{"n_layer": 21, "d_model": 256, "n_head": 4, "n_kv_head": 4, "head_dim": 64, "d_mlp": 704, "vocab_size": 526, "activation": "reglu", "norm": "layernorm", "norm_place": "pre", "norm_eps": 1e-05, "positions": "rope", "rope_base": 10000.0, "rope_fraction": 0.5, "qk_norm": false, "attn_scale": 0.125, "bias": "none", "tie_embeddings": true, "parallel_block": true, "init": "trunc", "init_std_qkv": 0.036, "init_std_o": 0.036, "init_std_up": 0.036, "init_std_down": 0.0217, "optimizer": "laprop", "lr": 0.00109, "beta1": 0.9, "beta2": 0.99, "weight_decay": 0.11, "lr_head": 0.00585, "grad_clip": 0.5, "warmup_steps": 539, "schedule": "wsd", "decay_fraction": 0.449, "decay_shape": "sqrt", "final_lr_fraction": 0.0, "batch_tokens": 32768, "seq_len": 512, "doc_mask": false, "z_loss": 0.0001, "train_tokens": 437000000, "steps": 13337, "dataset": "wikipedia_en"}
MLP neurons of a small language model. Each row is named by its layer, matrix (gate and up: input weights) and neuron, and shows model dimensions 48-239. Each number is 128 + 32 x the weight over its row's rms, rounded and kept within 0 to 255. Numbers have three digits each. A neuron's up and down rows have the sign that makes its largest values positive.
After each neuron's rows, "fires after" lists the tokens most often just before its 100 highest values on Wikipedia text that the model never trained on. A number after a token or word is its count.

L5.gate92:156186160184150136074053128149090154070115146156161137102152151091163121162119167127068197106094189146151114154142099174123126185147097179091127139139104105142144113070211157119116094114124089070104146113139133130126082160115097129185151148132208092092129117078091093096061107086095099159087090106161092072145096125103151114109149154113169151089119080145105129163169121131116114135123115151182119118153098107199141127117088140142182163141123066161153107157138129054156170089096103062139064098130174146112124096112102153140109145088111193162165156076137086144113128088111129136
L5.up92:106162133174156140170120111163193091108162144164097134121132112138135165115106122149108079144111091120079139134098103092140135116129142103160110092175093130123119157137181155142147154140147102172125111087108147128073153133095192098148157179101070076203168055173117157143104139128111153141153118086128120086128138154129128114160106166150097121121063159141149138156150068114094117104155093064097102164134127099112109111118146179197156187144166100137123138158111150139116158118191114169166156151161149131113185072097151106163095121133126124127181090149163096119154094149155155125
fires after: "h" 19, "ill" 16, "o" 13, " W" 8, " w" 8, "y" 6

L4.gate169:161118132096127206128119157204129074136116129115129152149107094141119050126123152101118153087127058174091151127195164208124226106096144056132125152116104166144137176122136110117109180126131158124113143136105100168149140124108081098125110145182170171104116167173088128083098113111137114114128086128134106076155157132117092094149129123083089085102128064195120086166099127104140071124108114175122136125182141098141171108200100108141129178143105093120134116119092180070105120136178121130107127197130142141156111146121114169159104160100166135111140166108112169120141109145165120162
L4.up169:090181106098145140133179124218128128171099140085101165137067141071176089130120169168113131076142085190144141106154171192110188151092129106181126136108088116165078144159081148100094150082138149163071149124104155152171101184159190168143114109130134098086102146166123116086105146137124140102100137175144118054092152117098087086126108081102153061105175093160136062169130109108198093147126079155083108087175105116211102144143154077126159153126120140062136083067121126072106171136152149135094141090142078158119108196143095115164134199137154070111112119132117140101085092142130171119
fires after: "u" 21, "us" 17, " or" 13, "en" 8, "r" 6, "a" 5

L4.gate331:178140127164125104143106093155093154113169090106128100192109176118092085093144115150119197175088131135171132164140110157103156103118177000139115183133145149168161124135098109154107109167110089138170134108138124141201128165177132101135132116185150199034101179078135064133115186142144105165094138140132151144209091134118120138130102147122147083128102141164134144155085186143125132132108120210127123106140121141149126073133142083134147133092059109111153150124115136109140150107114074078129100088134185114136135084125124129159128150116130103125121151081095157154092081131123141121
L4.up331:142111105108134156145112111123141141121050134126131140163106075096137105103084120153080126122095121074107110118108154138113218112106070106146146141130116200164193155141111154123099094208198168077136174133065160160153110161191145112130112135217114083128075151091183148087094111140112066108081144111114182087147096150147104046144219168113127060128126114178120182103164122151093121114144148124132143118153117114137133064133139128155170117120129080054146095123177140088123125131068135121171128134138087088161102156192116107122072144108139128113117101181145130135182141160122154104
fires after: "iv" 15, "a" 14, "ig" 12, "ol" 12, "ou" 11, "t" 7

L8.gate226:187111122163148143150138089122163160153118060128060104135111134109163113112101215171150176134119146153165141105177081155126144133061090117127103134109085133106116111107132133155151132133130103121180145141148153107179121082137099140163079115050139117176123150152165143102141140108202082174120076073197142110200155142114123109160166115089095142083125157188104128134148140133131155118115181079092089114100154182118135094115100058126151146181084121166109154149085110101101118103119121079126139139114156083106091093170098136108102170138120105054139165161104126106105166156145121101
L8.up226:135121109107107114121132091111080143116160106115128164113159098105115125098119079119114131103124157155140140156155134080106131057127146145171132097134114157167148092069108174106170086184139145152159150111192134118082167102086070066142131159101074253150161129138095118114212134147135115138086177123152123140179060094095120138134159056139175101155164114165128089104179181151187180124133106080082099119154152188102146159092174124114131125087116115141144122175134184153143099091119121195108107110125151135102115161146109119104152078110118081117158106133068118121131121108108062132
fires after: "ire" 28, "g" 17, "id" 6, "nd" 6, "e" 4

L8.gate273:156061131173128112100106125133153099105119106133168164171115132168105119140164104183101098130123112153167142127187142122143173156163124104141137172139178127105096147074123087118062213176137145126076136137133077163160090172139124122159129087108159066095159151126099107069103157100177128145086099105078053078104129090148091084104156120156192171160126153112201100103070100137068155102114162144214113103091163140119110071125102151126126059101091089086155159163118133086122132119063138094126157125156104094131119082118110138142166198107123139143165090162160135200106164170140119170
L8.up273:163067096105143133109078152168176087162114091136095143197129120126164061168112094098125112143117119125143192134179127127158140108117065122095133138175103068151111131190125097130141098148153145135111164124098142142130106142146077149165108155059120127142097086117134182123130182210111101204085147100049094159158117148157137154070093124128155147177125125083138142124128077141191130141082161190148068122126095091195166085147117144112127109146120091179154091131078139079120103133085104155137158135145181086115048140171129117096061120146169110129104143099159134112072146156144080152
fires after: "an" 21, "art" 9, "em" 8, " W" 6, "in" 6, "o" 6

L2.gate642:132190089157143129133152097151119189180172127120056107165099168177150178149081125127107110134186121091164118121132134137139119134056099100172090073151123192152083159131120196156092187158123124168169146137200120109117151125100136203183108094105098112124154105169129098089180161116074110146113076148065104126102108153121156141100115105166154093103145157133152180063132066129116119136138124129129110088095142126166091083116176145113066070143141148116148105133116151110146066105084199168100151127120103139058113124130122163213107114141158128124128079113097124129189137156097102104
L2.up642:108154159172170178153093125070140136115152143100077073165096085130187109196167124134056113094113160077130151129114115100156168112117153091072086070114093154127162115170128143092086133129120119103167089108131085112161147072141104118167068143085117203117133183158136128120090118164148109166176131126124128143102172148128110079115157124155187109115144125121175106112088133112134102136165135109126163166080102037129149048180097069131114072124101117164092126140139172117086162155225118194160086183126130155148155107105101146128109114170120119112170088174117195153162130120145113134
fires after: "op" 16, "ul" 15, "re" 12, "os" 11, "p" 8, "t" 7

L5.gate394:180105129111124099157149100098093156135117127158109106132165126067160148160113129124189064147113124124106154147161159119130124076136141105171060123091192163117071118143125098100158101149180131124110114077130145133107108169094138084148075147178125129116139102115183126197192202163095170105147144128077068136085164054140144166188172164061118107187105147144179121142120152111138094122195166112153127143105153086193123154101129088166085092121143090119123122107137137126112123158166088097148083154137086136113117132132077115147105107183112108166135125158125147094151159132103147175
L5.up394:116101106185138134191149077099128133156139118119137138083175129134153148127143151139172088118167139096158087096151123138160081076143161159119128147161157121167114112121067060127159214235099111165149113126106142198147079105153126146106118129104126145177102158165138119141189100094095156108147151127096144094146134157129144194145109175132135122136121129132131116092065197086132089078112054105074155190081182168117175084117142153093101115137116099136165090115152127155114140129075131049127083054182103104070118200101106147088086137136128107127093106134141107104162117158061123140
fires after: "as" 25, "l" 17, "ud" 12, "p" 8, "ac" 7

L5.gate422:108149102099111083134104126083126145132136171160117084121187181108203160111142148142089176102111183094130105083107101142108142095110191109110138186141138136116126152094170149026151112172125127123061128117132177167199143122085121129158068120122147152132120111083137106082148134075151150150102052108057114113144149073138112085156119154124167090139132050156146087114156159143098107081134163176159130147161172127168111151132140169185044186142115119121123144141100119120082161118152113171146141095140105151076102165125081094164167150167120153134142154098141108124088161140158092194
L5.up422:146129142167121187099113139149098135179127138153127140118081130077120130199173143161084125147094123142136121184083205103188132174106085163087093134134091162177128138052203133167158104142086124097101145103103084185128133130072149103205116081116126093125115115154144136099056080086137134103123112118108134139173072096089110070158093141144094120086200179121160143136203097124070174123116113159148128078124105109168123148098151175112107136138124072064134134096187146139090131155121120160172101095143134114158115174138123090063122193141085083164145160128071158117119113101136113083
fires after: " L" 29, "l" 16, " l" 11, "as" 9, "en" 5, "ad" 5

L2.gate595:143134144126121150147101090143115145165091135157113090157149156094116112072142111186140194104078132087173096162155098147104168120130137072128098090140129152139136086112136106137148183107151131131150205132117073156136090156249119089146138202138157141161140150125123092088053123193165130117052103103117106152179143159166137117170137133109131148122093090177082082196094148149150131091153117132156121130143092102186109103156146064171170099130128141092095106126122146102080119104119137138101134170087130119168133139141060158122135121172153163096130133147075132103110143153088102118
L2.up595:080106083147200165144100077124150121195111092174054129221140173072144153149112155115082124094120151157173137152162119116102127152140106054101076105136103163104113140132151151172120132132128091159167124156098180177130123155189141120187096185112199108123049156166115127088101115078151102044045122110138158117117179161154126100177166194168160108124170102149138112145098147161119123061094179137095181142159176161154098117129126095117114131078146154130091141075114127155104138109140127190065164144177121178146153117136113165104080148128128189105102105120133160122161061095098106116
fires after: "ro" 27, "an" 15, "g" 13, "a" 11, "u" 7, "ou" 7

L10.gate675:165105161085082166181126123137134100107116124125107180157108154145159100097127111151155136121120091076138189146100157165146131124146116145079172125114117121159148079094114135077102107146141158152100162175149186109177086121136108114107156107191052117124110157122054116126171106127138068098105117140154107080125199101064132115131142139128139110168137063114118122061094072127105139111116106163107103107058105182152183119161166094184105085130128170113128081163128166137127132113098114163121079154151085101132096104109186141159113148114161174199137180110097162109131149206093130132
L10.up675:168103166089113140070138124105175168121133156205143121116072157099212149150113117126152155136102196147149163140131104138110181114097103157106131136180081106107135185205126174103104106154155095105167154094079076117153113102126150137160106175165114157158079152131155108078099113113166078146087064107099108126084106116162157107129147134087119141143185170100144148105149085158157160096166133112093149156081141097048125100127215194109108082077123087130085072179128131130142148116170134179166096152149095146147089110096152111090102116148172127137038105128111114072100133179098083136
fires after: "ol" 18, "re" 12, "r" 12, " |" 9, "l" 7, "uc" 6

L15.gate428:144153123122106095166174172130180133131148099130115114148117141142148122159114150152079129056090093143175115139073132145099155080146096119153153100110063134160159147083149131164147184130140125164066152104096104122106162153106146062131062117157106116147145158116079121111080159146136071133179117077157111131167143139155128113146165113158105142103123128086123153105073152088122149172108124092095151169089190113105104143113190150163093051105070171100169219115189102109184118089130112100150128113206129171149104086125170138110111154126152162133133087139143167090163096091135131148
L15.up428:148191135142170142130119125124063154162094133208115139131105150133128068138144137078160123118141099130153158140141114116142076100127162082129175092102092097171132145145130117115148115091155140146093133173141072156129141141098092102103115106121083169169140171130080142156095147146132094108194069152107166105125145122083091125118117082157071106103126121096144137159127092171133095159081106060047204099128183183195144111145148113123104096109091132174143103078096107072140167123175149124166118058115152077088153120080134153157149112147154122084146156153177151121110115062109127162
fires after: " o" 21, " p" 16, "p" 15, "b" 10, " P" 7, "et" 4

L11.gate471:086145161165138090180151083147148059151111159113096122161131110139140124131149121137105130160114120150140087097085154124193142114175135049127077133088117167156112159107133118155187167151069036112160175163096141110092172129086140081068073076094109143145127108076067143106078212142087143127140122082153141109087158151128122132098109107166123101073154158140136156096125109079146135160162135119140136167126168084161126113149145150127150129114069162152166110065165116126106125153103116171182110149181112147161108123118142120199197139076134095152164145151165060176148115118102178170
L11.up471:073137111054119152138063163101131151122160189150144160096123112176131089103185130116123085074099088143080088137158186111146170126112108090165143171146152125147090147168123110130190126109127127118099146167102111125107135070116121088126128058085095128143100153148107138171075144140144145192119129127153121129097168129132130112107182095111138127198153076121174108192088117146193157128111136127100108194093137163187119170079121093128163161130101086098135104096089072124126082186127057145148111103169085131085131144180198143111086136107140157059133162134124165109184102146162133128
fires after: "f" 14, "l" 10, "c" 8, "p" 7, "b" 6, "ra" 5

L17.gate459:139151121180146130147095116095125082056064126090046109173156115087114112101096132187111173112076088062094179122169123173152185085124160123116098104144106142128167101131169186094116138148070105117181167164089098125116150121121122078094059141077180149150150086146103152138095110136120117139139131112180158134090141130181142116125120116091125121208168111170173171148126156097118090146094123148141154097144157119158103130154153162168127116078123126153116131103137150078190117094086155128181152151144130192121106159163112123102171171074156097143126121171140119143076109116156053158
L17.up459:137121159110156125168047137104152132056076143162116143097098176075101145116132171040171072102130153141123158184079122158155084159157069131140155110150103081144108150098105121131131105110101182119120133181119127106077104082169100065062116117132141115055089119129131113146137197162158143144116104196103112115123153133203175100130168181093164106150084174090128078121084117165158076136130104123161146097104113181115164146145135149083173057111186140087133154083102088152141117101129145131138149123171146110148141136129165120158076137107118134158168105115108148056049087123091166123
fires after: " O" 23, " t" 19, "t" 14, "O" 13, " T" 4

L8.gate341:127156143178139147130114131151128097124132156123165131150123090154171140129163157114156103121147149147172121101189095155099163118154184061101115135043137139134122121125106135151140096153092109137117143038145143060128103108154158120120158081099147117119156108131107171182160193098124113132167147075117084050152121084109110100116114133043142125124157122170140117128061157137133094157148083174135099150120165146114103099108139179156122098157108078133148081098100115105092133169162161142138166133158111068150123164124048144089094161085235171194168101174122148154121222128097083138
L8.up341:138117076149086123083135066173109169174119158129126135167054121073118127135138202131150121131137191145166115173136131139132162144088092154111119163176111137136178140115152125091173156182129089091193126132137152135048086083164153100140159147115112147125198210152195174170147182113085176122138206087072131150164148100165112140139110084173036085169117119140127157140142119148130110128118150148126125126159105112124114053121170098095145115145143141126143118133163120105122082092077104111132127082155114104191122094084099147101080105085186108145110169138096081137145168115105101164
fires after: "ic" 17, "us" 13, "ag" 8, "l" 6, "er" 6, "id" 6

L2.gate207:159102130192172113111084114106130131198034174126160136151100116069162173133085084142141134112135112123130091125169155210149197122090127161152108079132162138151088144107111109091180139175141158116121149103131105131125058126142126160137099226183169044102163125128129119068114163171113141128122108109107124176100118143100100114150119129068131149099090140172138114158122141106117134141124073119119129155147042086132177116103111124132163123121086123141100048177164137099192190126052094084124152123141120136144143176137153133131105063116111159146157126199133166120196082111135106119
L2.up207:085159144123164098104168123154090165124094133122132136112151170149141126130122111116131129108153057080178152074166146117129153120092087180175150120058079119095133137114120101124164125160147158092130134119109078161119164102129112131100198115165091106155140106128129166097048201106122126130153140096076148165057117107093058178167108144139172179113067131128123140061124140164147136168103089125137137110091104194115093125102129127151206106136129124153147175054099097096100149088189127142137171099163088165136091072173154065118119121072190099128123066134078118103191185102173137158
fires after: "ub" 59, "l" 20, "e" 7, "j" 6

L7.gate358:093167153126126135097121109090159114134146139119112159164144106118078128121145117128140155104068080099039146133093155103171169143172157103121079107158162164129093097135142170150167118106140082074144141082105140101126145139106222144104076111107160110102098144035130161134174167092155132092083122132132123106133121116129121119112117070084151142186129109150142132136112157076113128100179158168218097108086100162119104105101164131117143100192123132124184124172093039127085154120174137118196115143135132123150123143115157120135188193124139187096162098151101120138111096136154132162
L7.up358:144089104034158113103110118083084192116130139142175200069213161116103109114137159147201196112126108143100133117127070110045147080161198110128165145112159127161116104076139122112177156157105114120072167112102176170162126092120164155126139182139129182118161146066129104099159099164138137122068095132150140181140160138066165117178125107140102122094111116067127134162093190118135100118148118153136084183187093208104126083144114110130162132115094141082134183139109112116115072144159192104161130096122077158114120069129156109120185142120126085130158123160166086111105096131125107166
fires after: "ou" 13, "l" 12, "u" 10, "f" 8, "ir" 8, " wh" 8

L2.gate505:155156126206158121142118071144125137162060152080127120126094113109076123172147117097139130128128166154125126112172109148133157158120107102111106074121161173144084078154153177111187176158116119123174150105081062157091175123089171117150107181132116127114219116134130105084102166175135121113143101077110077145099085138068091138168108141182063200075080134151132132119124104119149141191154110089119116114089130131152139075150126135134148121160119163173151116066136166053169148113087142136121134127134137187130127220150176090183150086095103128189137100156121151168095150148085082146
L2.up505:117129157140141125082169134163132075121175130076120129106100172137167180104105148098140145172120123076170073146085134122069168141071104120120162166119124094180114094143185146121139140154122147138210187114116122144107163119084107106079131156143155132179140052107106151083109161158134123122143118093128146100120074151106076152233104165177080162129119095090177125072161155118132071178143100108132114045114141126098115110089133083180100140184123149165167159085128160120105130149121142089142149145139150133134151115168135156143160148081155069155088105084129134102159141135129079096
fires after: "ub" 52, "e" 13, "ab" 10, "ar" 7, "op" 4

L9.gate193:140177156117168150159097081112179139166056145106140081155093095079201159087156060115115153138113178150131150125148155130115169104102136054101115112100061146168125182119104134175085148120077096111116139142051148179135112100141165185136085139176160150162092136097113125080105143161171101163146094142064123092107131142150153089186164102164093110102119112129119088128123143167145161182111098148111142162114150097125121118149109151181168106115112159170055121135128125140116128110124175118096144149124120154100141086093161157138139209090185121118211119076148108148122091095134085186
L9.up193:083188192108155162087134124077096116159102183105152093134123115149112143220135173082149157091132084154155157147137163125132137173131188115128132137104142123108130150167173164123152090164099101129117160087121066119069135161170138106164135129146133137089148134144145113095129141101126142160086122126117089119184102105152088099144112168137138057139150157087114086084191098072191122097106089100115109152129042073154130116144090150118125158129057085193191107133122099090091083116166111121092149162120111153168130137141144150071136096141159112052138009114169155165124151132127179090
fires after: "at" 20, "in" 14, "ec" 10, "y" 7, "c" 6, "ber" 5

L15.gate260:188115185183128036175103135148143111103181144106166133160082025151172132153107119150102095119046167141129111158128167176141183094080134094137080150127147152103080152118157138151158071134099123115117140107120093120151121132155145033131113143038138113088128097150129145126109134138201138141143174118112168065114127120102157078112153093111111093121157082108150148061100150109132052106096164134150079101101163170144080130138185086111185123122159102160131123102204108134170168186135130065156106079146146163137117146143164117205139083164096139157196141111186158109096106163116096118
L15.up260:147102110116151082113167116207121125152119097128123076118085120118176150147100124064074157134150098115120118171087124154204097177106151132058165111057120063069152121076107167140149095109140163184137140181081075147133139101171098146095103169052115147075103095108137070140115137137164196114084178173086122106100135122168140164157125148106056157172120122158121122120118139118170055114178057094124143087128158109119220117129065143090156098111131123139136165132140102136199113109153169097186179092080080162175151135142136117148105140088112161102095124122147125103130094126145111120
fires after: " at" 21, " t" 17, " w" 14, "t" 8

L5.gate678:119089122153134170091069084107118123156141183115125071125179187120086129160104121152106109130068123111103105138146110118144158115119157135112182088145108108096154117116178150069127073169175126143096139130145123130164075108090144134108137136162118146068167204130140112116169109069139093150081179154103126121156090119143115107128144138185146148088162091156126108091066172168153079162118227047143080151064119113162138107128111165120157155133087118103114137185148138133131088091119122146134130138130152079123103141109120150122065163078138144125155139138105177163129176111130137132
L5.up678:172102116132054115145128125194196153146081126162179142093112076120120164123114141107080140103087098114067165198133141106106084151105102154095097090171140112160183133121140078097134092105192087067118149061140131169157071163123085097143104092131101114129148164093150118134098100080133150143111131162194148102161110119061098076161108134126151102150152135182084152167161111124150160145090127112127159140136125122140146127121137165140124138127090108097110125099133132101148099167117157073153107130216180140137088139082163141121088089164105184183179152113101151154063070106082184149
fires after: "k" 34, "l" 10, " R" 6, " L" 5

L8.gate604:119130096143147142142139067100087171098179115088157099170129123141086135133122134125135226117105126136096115123190111143135124110138134104143108130120095135101083160117093118107135076151121084126117100106111149157172128158150166129136064141175180117104126143070139095150192226143129116167069118136141091150154105150108168151101114087134126120164114128132190110116160091143093126086155136146129053126099137203166111119099135154086149059214047120138125137127107056171130131092177139147113094123088157079171073134128099107128111193151135124143125187105102135124119128098159099084
L8.up604:119144054154099167150104132136090131081139121164157095149158142122118122134109165106153158105120128118108152049170102089124109109100121105116148147135150109094076220133151123135171106191083115153078132136140154168132104140118109132173121170108193122159176135089118137115133184139120145149087097156157133177102103141084224183098167112145123119161111159115177126097181088068146176101167096123134097153084127196133128064070146186059109073131141140155125133132112136159110139087117115147095124113068142114058131127126103063124094111160164152108113146067102152113145149063155130145
fires after: "t" 14, "or" 11, "ou" 10, "il" 9, "er" 7, "u" 6

L5.gate400:125152129170128198178095110162130087166142093094119141165109164141129121126143096127124186145131104158102092050137184157171166122147121068107103075181138101121090090119143157155127059070132123139115091149113098153111106117147168078103109143094133122159176116074105144089148134154136122074118074077125103118131126144145108124092124072091103051103137094137095098170118114152073141090180063150184095088119138162156151094168136177140130140138098137100132094116117139101129117130069128136114139136069148120143145227146085125144106152180160173156116131129057104194105122138096157207
L5.up400:125162114101128223154115131156113148144099155166016138132120166103113078101137163116147133072100073100153143063188153112086104105145106073113178116098111119130107166159159155162096133187105115125159172144098136157107138158169145110173129170154146136140097177132180150072066092151132075096139140182093156126137138116146154131114154165214126098098056154119146161137145071118089141166152115139180085117123100137152142120181100124094109133126188103132123108128162164115136077156102067096118190166109121145129183145120126125127124162081172061142147115123074088083129162126112083135
fires after: "ar" 29, "ct" 13, "u" 12, "or" 7, "ou" 6

L11.gate551:143104218107116124156143132121152076165051156073117153155177108141163111160124103171140156095086130118150121174136132133112131075139118116134088102178152138109100157165129147097125161135095153121124127152130116164122200142145168154147058053141134148141152124091094158093069126142116175134106102103135109112129078190079131119136138119058109156093146128177154081116154095124114148165141092085085106122110154172096099146157156156220122114080065155124070138091193042140189196045111117142121100132093146140153150125112118101176183171102120091132156169097106119152099143069154136179
L11.up551:130148136095107161121081140150153119070118137149101114152092168124124183109198142080180098146108134135151118110174080101096176125141150106111187100219091107095139097164152135100135156111137141118111115103128110169114119143145150147159189078136120138164174117073184130114112126160117098114097146162101099106196197056133100084126113117144117126133162148111111160171086084129165128106116151164095138169082122106081098092171097121083134142172161144210122178086128133114097060178091177126057171138132189142156095192096113163137108106136125155140111098114173145157132145153145126181
fires after: " the" 29, " it" 12, "ber" 9, "ain" 7, "y" 5

L9.gate119:098098141141164179116116110156095171154078115140102139169194151143183187140062098108095126126090173107095165079101192164139138120142103119123046112106128124114103093171149135133144164165147171159141110138187144119126157173082146141120124099104148112157086078158134106152126090116122153101121118092129139119116081118109143132170120167124137170139126179132128108162147161157145108136151131148145068127138132159095082143159088167137148046118085132135139109086157122185147177133132193099142156107146084200156147088131112150128146125067123082211167086108107106115080167052123111128
L9.up119:073115151111158224107133143129102187135101073140146150165171184107139195081136118148141149098128090085113103088124150124086151103159096114092055158125146102093144122086126113124119147156090145086156112157134120141150119110108114058143141156161127130178119098165116102137151131161170136127132131116125121103127143146079079090117174125161097162105170141096181081152153126143111106142166037133116104142142110118127120096229148152114181202125071104123106079120142169110112159060156146123107108134083115170194161151158116053115134130054090127143157143138145153099158084082118183093
fires after: " al" 24, "o" 10, "p" 10, "ol" 8, "l" 8, "ak" 5

L10.gate505:113103158179092128163127098152168136132111123114125164139131196166099121097189159162119113137055124137070114161125143188107130086134152090137098100129141135151140134140107138121147158172076109127133186107057152101130153099088168119122141102089147032165162095082116078158120150071151143137131197112175130108158078131141085167119104153191121130119122161163143108118079143166173123164135128130124063146098132162101066116173088104151156132169136128160173167074171097154169133137088114081139150126100120120113072110203157153123151115120135111081159124126084125108063145164173085125
L10.up505:117128128114117149133132142125116148139134120146066201072121163102125122084105114093106111174194130077103146155139128146146101117099139152126193139135124190150104081120161126134192064143159110145044133126104118051118164152124143130142044178101132120127111099072179109125169158101081133158132101173061131199114120108091095082090080155132101121125091138125036139181066158143144140109105130161163135150119127188121155121145086158137143113163118122082155156117124134170095150129106191172095091146134121127101119130120077118113176127084099147125160172111135085096069129111148082138
fires after: " wh" 15, "he" 13, " b" 13, "f" 9, "ou" 7, " al" 6

L7.gate291:075051160105137135150145092152147143142196117069123094172115121106121137150200161123089125095103112186139139122130117184096149118114137036096122161159180131170113158127095103111131126128187048097175118095212145142112142178127163110136153102091116159171147113185187178146126129087050158131164135107114121094182120163103134132153099181113119108160150084113090116185134121146142155172163164135098040169140160126156092090099127141143166147130122078174062088098134135136052133140106151135150110185128133133199088146131107135143110104139114155107155164186090134153089128148125136169
L7.up291:091091120104122108104091118056201116116118189119113135176162080134167150192127196120135085076143226158186163172208097140039146114179190143122076122151150110105102102125113189084105177163175110155117132090140146125130130144095144108127139119103124089172130125206129155155129104084114121116155141067161087085185139079149119119190145139132121145134132104157130111140135104153186133115159178093124156132139147079139112113147125113172172155118127127180085089140081092153107124103128118153139135112119084120159158127141128194090113099081074092132121146164095115158134169120090124149
fires after: "ic" 35, "us" 16, "el" 14, "es" 5, "ri" 4

L9.gate292:173115163121129141138143151157153185064087083077179082085104205126198122123092176143177109165137141142091133145149132200123213153120118146117112090131145031173034129146125086129057151115155095129143153137155076196094120132183154126104119143083158128164132147131144173131093099175170131151063100148133122125188099151102138141172089123185102111131135155113114052132103107165159144144115085119084142124131142129103146088172077155163139136145096125148152155120175108124136142080122072146133144135171147082163103097136121063075103149071103167123107196092160137147170122123132145117
L9.up292:070175170155040134173110143100131147120129128101168140141152101165183230068106079103125128140153100175096169121167152139105165059035080180158092148155115168106138140128129154163110108128170149118134042125148125180124163084066090068103140118104115099151102090216180163116147100122098125151129117174147131148097094119106123167123197171126147131117132098127097148130159117169096139097126113057108147104143180104109102122096123119161116175129087135089112096181137131180115111156113096134142085096125082139097086095126167121119143088223141091143084097130124097132114129156075106153
fires after: "ist" 34, "p" 19, "e" 18, "g" 8, "o" 8, "om" 5

L9.gate655:122162063143050100103136073096140178128103094123095131145126177060159119104158098136128100113066134094109160123077162144135176120134119204120111091129139086118172090161115149103068109173187141109076157201119135146156131130137164201170097132132138149108117153119128153131073148131145075185081168130088138071134152133146194097117126149138160176201125090101061157117089093132093119132109192106180108158043132139123149126079178216173168127169115123127127096127144142117122138100141178152146123181110110134100130088074126075135090122158096111188122134091111110103156144088126093126
L9.up655:188116103142134102165094143099151183101110111133155114127103142120111136121163177109089149155165139091134153135121108214122164129171117119092160095161119149116175128127180173084169138129128168085112217145121127172152051203094133116128158096097075146109131130145112056096132133132138108120142086129129089186147055139185179114160175076138157081161088102027119141093098171136117070153116136145106155139129114108089127109167147155207106124103190143128095169160119148135150120108117140153081151119140119068144108146110155098168039116101193070103138123153115099145103183170080087124
fires after: "ol" 22, "on" 10, "ur" 10, "it" 8, "w" 7, "re" 5

L5.gate625:128121108148168153175175102189119088086118138181150124141111111090211143115126136091126142049135185133133117090121125149084141131097081090100098139172114141129133104135167103048143087176152117119153150086113115134118177124096089054154059106130097144135150143117111098073116109005116097152050104112113146147147133167101157150095146175142090175174110110138103113136127203096155098161183167117167156093133136126167160127115137132131090134132127138143129081158197135090121137102104131151167134193161188122160097176116144127093093122205055131076101160110109122076109119109144133145
L5.up625:170126109153132121161135157139088106101117098099139130107146185117129188139123129019139181083141159116124057138077161156119143174156059093138139094155149123171126145137158120144157092093142155109162183096114144147106156107106118171087094167122172091205092134075084158077142103039134147166075069119141083101107119138141154093133143226077128095181058125135151143153104139172067143078141140153126117092135173155104152136092144149152058146168130111100122126113116154142133101109056132164175167119114115128156158153118168144139150093134080110139129131088116128146135159112147081149
fires after: "ar" 28, " m" 11, " f" 8, "t" 7, " St" 5, " r" 5

L10.gate320:173080139118149163127087108165141127117137152128134127103133139097140112144172169084093254064113145138156067148129134153140163124144126154127089110133117120121137077218176154132077124120088095104119179107149108128111131126150190174107124162045089157099137125129107103101085071099181102110119082088126132135098147165098212074113133153106128173123134113147148149126121106101131099142163134173121188160119129078196100168107123088139116091136150080120108129165140147146111145107070126084163130193179181126118123170161186145078101066159116160105130109129123149132127114052157153149
L10.up320:113053076128094134185138153161143083105101115146125150125158170162105167154162072064113114145148137108113134141108154076129110126161159110122134080134108135188109134211118064139159184157147139168180128109071139129145172104062139178128116121078124122152156119157117108066101098145166167164150133136097159127136109187091153074122093179155145116086074133129138151107122111124100141102116125117120127194145195158158126138158147104136148101112133184129122115149126148129069120163102184121103135118116176090134099174158136158142164111119135156139149116078128111105102198143110083121
fires after: "o" 14, " M" 14, " m" 13, "ri" 12, " W" 10, "t" 10

L10.gate702:126200115116125104140127101098111118129108162157074180182129178182189136146129132125198170164164151161067138202135177166115120082120155127114085116131098123159110192174089084190131108159164143122114146135151171179123177139132123153143148089094092132127087175144106095091121137097112069100135090164089067131134107147092110122148084068141115088122112149095167000098139152070127076102134111108158133091124110131098169122181098151177167098108078158189171119164120131173134132093131148124131143119104143129126144130126126098117119102154147137119133095116126144139176148069143051122
L10.up702:127210122100087138141105160107197149172104124144079183141192106152167089144115079161083077160161140106132121166158150144099166112125102035104143171145121114174144107137154121128090098132120081113198109116197131135144165131100093107158138126115062071089126140082102112102108123137074096177126114090127100142139128124138068108155147075134147139102179151113155117145178140064122117107131148104168136145104141112065081134152120116106076153099116138161190128183188119178119158153179154117147134154155091138133132105067114132150109123142143100108122145147173169129134143127102067175
fires after: "t" 44, "p" 14, "ain" 7, "all" 5, "d" 5, "re" 4

L8.gate71:158081144162181127109111143123148207097115120093064127106118096183176112160138114142103118129104131108087108109195120157148169132094096075118086108092079128149072170118121148043125127139180150150171141117195130131132132172115132140159060100149103209112151131144137143139116164125103175124138147137092085110057090068117138100105067139087131166123088171104114068117133167145146084187147156112149092121092183130165098148134191080096142084134074105131153141118075086154130141092137169151180126113171080175132113087102150115123125158174108127155141167122105121121050127138160109121
L8.up71:202172151206129164125155130147144152154131160090150131097183190075089141154163155191111119140184116125107120165120138127149135111107152170144060172130164120135118111124130093094124119100085144091124121167097120058142092134146110138161121144164113103152174123101156109149100151126151104146173159053115130141125156132138142086120132098116069078155129138087087136146112154106083104088090108159125098116150135156118134101217148144168150123157122116075110095141154130171186083134127135071176082104113043083011119155118080074080132138075125133109125086181113101167111126121102179137
fires after: "l" 77, "if" 12